MLP neurons of a small language model. Each row is named by its layer, matrix (down: output weights) and neuron, and shows model dimensions 0-159. Each number is 128 + 24 x the weight over its row's rms, rounded and kept within 0 to 255. Numbers have three digits each. A neuron's up and down rows have the sign that makes its largest values positive.
Before each neuron's rows, "fires before" lists the tokens most often just after its 100 highest values on Wikipedia text that the model never trained on.

fires before: "="
L3.down85:141153104131167145099203143154163134128116132157150107171118089119132122131097142127148141095118104135091143126107114099098110120140102143165175132143120147112142080157145091150096125108143147132126122120142113123090127111175126125120122110098163133139146155131167060089097144101094108095101151089105107093153108109142110122108112101117147158107130128180103135133119152165150165130082145125080135125117146114091125153136106123100144121104119137110110160117144158136149172149125143

fires before: "|", "a", "S"
L8.down187:086129113104118131094088122134089128095150111116095109102128092150099131163112143126125140166153161161157178125094105099184129127127124118112168131101127071132110107144153135122101144124139126094118151153118150153091165156088126141095145160137131136110123129124149107123105111142160060165070157133144122154165114153110130120123092138132123138114148116121141134148111145132140081112137127081116176153093098118140161171097114112121156086138118111100147130121129137161133087141141126

fires before: "\n\n", "=", "mi", " females"
L3.down358:103147096094113119103174112137108160114154134119143102139171125098139130109170138122149135142087120089152159125158087116126122109135105165134154121162121149152118136106129120135156146163132152156107141126129109130146151101137091130102128127159153115140117119144141181110084094127061063136109090085100115115120133131088132152128114151119127119141175146121115136092134113173142127170121146131163127148180140079137158141145177111113142106105142130103173129125088139113153125155105098

fires before: "="
L13.down430:105132128095151149099118175107146092072112100124120113121094136136151127152104135163160171125127130097149143080155130105119118176124123115124144123103095097131126125096123119111148105126138118127117151119112081142107117098155130113112094140182121156143110125149120116161131081152091132132101124156158148146095115107135110130130156114136139124158100076103117108107095121104165110095143096158162129117150144158103141105144120112152107083131092082102197106140137085106124086109137160

fires before: "-"
L10.down73:136162093141077159136102111123113170127138128134142118121092109152134111121119113160101089105110124171082182120155082116139117099155116118113100139104082150138137143115149148106140135127138162132120144129123158144154162181155089077112150134085181114147057117149146091126118117147141111107134146147116155134116118185140150100142138095105117119168078094133149149159116100149110132151152142117116082124122132135141109123137163142086122134130137152130130152135083146128116147132127112

fires before: " |", " MF", " K", ":", " ENG"
L3.down39:160110151114134120130115101118146097124109072123138125177119161114144120107095141075132108159206157126108168114140141144084069112085119145174132177119092134129117143178137137164144151138121159111099149133142126121122104096122127108158126095145113117154091180144134150135070128106130103128082134112139092066105104156136116104127138116147119107092134139147149138150146121098109140107126143156093153140125146126133129126112115123139160160129121127115099111097118084118152133129121138

fires before: " |", ".", ","
L3.down27:150082113152147129123103101131172092114162073107158079139135123134091178165109149121120098085136145154134119109150108098176108157079127136151124093138162105089154148134135151139123140117133136133154143102071138131150146098139183126129133149156103120129125130132150109164119117147120125139134146136121162100162121132181149124151154114158162126134095120125140123149147098134152159106113131174087132127115079121134114078158126143084141070119106121164144111127145111118143136134122139

fires before: "="
L13.down35:178122103129152155143134129132140086113138068151066124124136150149121087139072138078151123137114141145130089102156136141095145071149111099110142120151166163107116143154153155126123138123130108116118133126152148136127114088139111139132108137108134092127113149098103106155110109152123118118180143184154130138132124117105115148154152120140105142156087103112157138138141125127100158130122137108216139122158144140095111105117118098130149121117141102138168129108138139153062145120094149

fires before: "="
L13.down341:145139115120142112091142128145115146057150108141109129126126138123139124119137177155122145139127120117109108132145110132156107155142094119074111178113109128140135117122152092131140112130137125150058179113124058120112153159129145153091092118131107120150127136125204090105140124139120127121132161156134115118124144152145106127111134095091117121151164099118128162125092109090131113142132143135088137108188107141151157121135126186144081096141130112128153134138109113136063125119129098

fires before: "=", "\n", "\n\n"
L3.down313:117154113130123155128128132113157186128125109147139154111129151093117090080132129111126110155135148112175158137137099152116138108043163135121136105145136137163139148108108133135152102160129159138115133136079122104144122146125124139149124096116134143148103144122066172132128143123117136116113142139143129112167096164204146120077117170063145137112085138145120120128161139127118076106150146139109138103148142147166143163144140157125123132121128132157132109082109091144089158126131131

fires before: "=", "|"
L3.down361:159143155122159090121105125176164130140151107142120125118172098097173131118134110118178139114144136106143151140196074125108099150100150167118157143154128115123124103094096133081132133104148120114121102112124117144121115134137084112156103137136105135113114143100063167128121122146098134139153093097114108142110136133094099174139102134094103122164133162164172158158168126160123133108100138118155096115124101149156155124101121154135109144140125120153139091085115160126131105147099132

fires before: "="
L5.down343:102100121115144116146095147125129125121151129107119126120127111127119111092089153109150140147116160146152112125174137163126102104104153122107178146116102123137130142095175135157121148165103129128159129080078178102152133155116150178129154138150128102098169133128124145079138141160157120125146079085129136140104087137121152150105148121072137101117110162175106097143148088143118109117131102165088113139100105136143132132118187131125162133163125119137156159120088106138083134125111139

fires before: "-", "|"
L8.down44:087083101136110110155109120109055090136115123148113105148139134134153132158137143139140102137150124132119121081149115116159091102127113117171100128141126147099117115159116120142146155139120084148109184087151138128170173135078130118086122164109136149153134121131124106076146079120127123160098111118138127167140112155151158137087135136132088146111126101131098090101128123106126114149088149087139106117130134139154104152168151093114139173081125149134115097121102143101122122131099154

fires before: "="
L13.down64:116134094127167170091124129108073105140172104125082147083113116134161116108141123138107116130125141107100112095107111122113125115115112095120160169139123124134146135115142143101152110140126063144121144142112104107118129107155108111137129133122085097112137125140155133151118126159131100112122135136153094168114132169112162113084156125105143127111090099144115109099157138104120118124116124140145123114179107121131109111098115104111107180121134136123021104120158182163109139170107139

fires before: "="
L2.down132:123127130102102139118131125173176123135129124136097094126129101122156125107115087130134174146101137127099094083126127152119119097119129103125148076133147146132077131143148111113070178095143118127119120151133155130137152129148144102139091135089086130151139156135111134138128197110113113122133159109107143164099054146107115138128141129131143132137143142144137124113131146120076117142147081148111134126184083149071142164149148096124132119131165142118117102140103138144126093155085162

fires before: "=", "|"
L4.down172:170115099112111094101126119141176129127102133128136136132124079135132107101145091103138109092145124168121143121095106183090133142111119195146135142127151128120133173163143089157125111106146154113142099127135157163156094088154133132157136159142136112127133138092189129097109130119087110099127118103121108130081123100111148116115151120093106127126121153090126121133191112100099127123132135113105136166131103131145099140116103137124114139130145116114068092063147155136163152133125152

fires before: "\n\n", "\n", " The", " It"
L10.down263:141125101121131080165106123166146116110145076110145117146110110127153136131137142127137112106152094106160102116185135124120098090108150135143171121158111164136103185142121112140115142152101148119117106144129141171130113115129132102133143165146146118142175141114157131131147127095114082154145149110136175126155157113140106103123145164105077123129101144119093135106146133131091109126141168157094151121056161102178117115176124120103118129125087125177130091127123116160119118099138155

fires before: "="
L13.down129:139133137114129114124112127107120092131182116145139126115092146107140072167115116202152079123097134071092124091150127129084137143118103154090125125156128109086131163134103128113169114125149127132160150148151083132078125122180140119166088125118120132147114117096120121144111128118139108147126115145107122116140086136083107152153156127116108155166083134099139155079137141131169115117121137146152150123102084151102106083134134117137117084133107118127086115129107105127129099130105133

fires before: "="
L4.down379:166162110131123132139155144095120126112147121122143169151126135134127131104139111100159167149149137108093163078113096152117130108148106171123141100129126096119172146129111140091091139122156127132110126119123147135108091110111124147150094093110149142150096125150142103127149126124159122089144105132106119127161097143089135161115162108124150113145182120120122130135172096115100129146112138137013161141108172129167100142128113136128094178138150155159173135136117149131102117126117150

fires before: " |", " (", "."
L5.down6:112087119156151145140122087137110138138125121135134162109117130121091154123158154091123159150145146140141154136142132094120094125059123092170142096126140130162184107162077092124131141155114154158094145122117152088138152094097124083142094118149076082109141128163140134173114160161086131119132123119119128124147147116153129083132105081121138068121153108133145127098141127089139129119135117148157142160105152101147084103138145145108136144095114109127137129113166163126121113136122138

fires before: "\n\n", "\n", " It", " he", " The", " He"
L10.down189:094139108096096149167098144125157100084110103151098096104160138147100147104142101109094103114116149107151111120133139106132142103112099123131119081153127135132124104153120091121106081109099164088129122094068145149185141143133139121126145130105127109175150122119141155145157155099132108110165136148109140100152122143164103131205072138141141142105129117138107128125157168110112149121116128107069115114116089137134113158129106086122167142090093120125138122119151118114124154124147137

fires before: " |", ":", "s", "="
L2.down104:132138157110142112126139141121155128133118134147129121142110111085095115141161102119176094094126162158132100119170151119117135105140060142122118137202106146190136114103121117129152133117152115134133142088105138122127114127125138139175098148087117173113149129108083165128169132110113163113123063110100126143084166151133157137140105113158116125111136124123128136131139100133095119120122103106058120111150118125131088137143154152153109178099093108132126096163125155132140118115091142

fires before: "|", "pa"
L8.down173:096124134116124145117074101128150145116109121147115131138151165075119137110166147142134084153122131127148142111099123101101135147108119086076102150109130162133155127119175136095144104125139146146139151095150153119099163152106091075123145109075138112104100128101110091166098126110073145169133129143130184160100081159108146136124092103153165115128132111127132133116156128129110117136131103128109095125139098133138133127137141116141129080155084164135167130148141108173159104160128132

fires before: "-", "="
L11.down303:120148151147137171145105122170162101133201118137088104096148129109167094139136167117108095128143114115119159133119146142105130159119146170094154112098099138114104149146182143091137110115138091107148138115124092139146152170115116078155156153139154110134160164141103176141114142099118148147116114151106137119122125152159135148141139109104119121139188144112121118125156128134119117100097120140134081121132085106117135159129102134085157135131171109060117123142114131083135132117133107

fires before: "=", "\n"
L8.down167:182108127118151117152126107139141129125110157094147111117138134102135094125119116132111126141150107114115108107161072139133133110106136145154124152117118136113106153081119074172116121120126115094162133146161073112135105145164120069120107145131145153138125158139123097098116120055133163137114128115141147097144121150162129172101096148079102123120090121138126102163126106149100136153158091142083150143104118106130137160121150135086128092114119142153128148137080123131090079179115122

fires before: "=", "-"
L4.down77:132166173133104122081134087135117163162088120105152118147131150118108153130133159106139158140140121110170147140152149108124113144122153112110118144134119087142102129118103140138167144150130115140140124110108171084172133119145104090125140131151122125135093162137121163145158144175098103127077165118114129137126148121120168155162120150134173141162166169167185168159200124125162136097160139112129131148116147129106183115100101143103146135124131119106091126137120101144118131107120119

fires before: "=", "\n\n", "\n"
L3.down183:134150119086100172116112129154142125122136132125112110089129122179093133147117115096120146118091136098128176145159120094085146142093112135143162119125137107121134136137128128139085105150093182141133141111084155151121104158187104091119153134117174163139111159118096101109155119105135145135132145141147137114149114121171154166128160166090114085136158123116108135142116139105151144159183151123114122115165121156109162164100136150138148121096147141165090097102145157100121157114104138

fires before: "="
L13.down385:108177133114149145125136122139100137094127113118107130143117162129123123137138133162106122115151125141107108126144101120120151136104077108079134139138152117152113174117129132116190113136119116145133160112128127128109138144152169126114128170100150137096152097141073114203112112147138138136129127100185155153112152086101133131125123147124109109119077108110118125134083122111126143126092117124225140091143124136106116118120123196125099074172156137121139132153132115159117152130132122

fires before: "-", ".", "o"
L11.down66:154165134100089101110141154090110170165129101086075146153145123191165145149127088104126103138143112111113141105148164130134115159129135114105122119114116132095130144103157120131122142134164123137112094129160136119143124137119162142140126123140108130105122108148149144150130168152145156147144138147118059108090117142150168113099131157129111133124144176163140137109100091108185132116125146092194179148170122156131126124117133138155157165142102117112168129122149144109121112141101089

fires before: "="
L4.down139:133088072123102126111142131161149169097130071097152125106153109147111138140099150115139155094127103100131158149117111162098137120123116142117107102155141124102123144161126119134115152134118107090102118098133176138124172132096143139190116106102117134128153084119155122168110175092099114105107165092115149125127126137157134134111126077111171104099160119108149129120104158153115131127098112153146133146131127121110138135133120136112081127115129079154091163085136091097084112134130084

fires before: "="
L2.down15:145089126107120131112107124197182104109152134120104109156161131126126136105181153112162146120139109120134142131144130163087101099134124157136101164165116092097107116141159195141189106109096185152140116152110159098121136141111100099133132102079089148161132109121104132114106148101090104092133108137124102107079123123146125087138132142105109124116125115138160123128131117109096103097126131152129100107144103113153093106120114128142146142125120116170146111141127081142148138156125099

fires before: "="
L8.down266:142149107161138128131146174113195135127158132145120125107151121109138128153153120105127082122084121121116115155108144153109117090104115125108138104143128128068189135138124127174152140140139116122146122070119137149125149127151160087115145119135163076139124127143100119130136094126118158135097103144096114132107143158128115141152135130102140135122131098136098110137132163143096121117101142144197137162101157194139123126109114132091122096147104164163160153085078164125123140167102120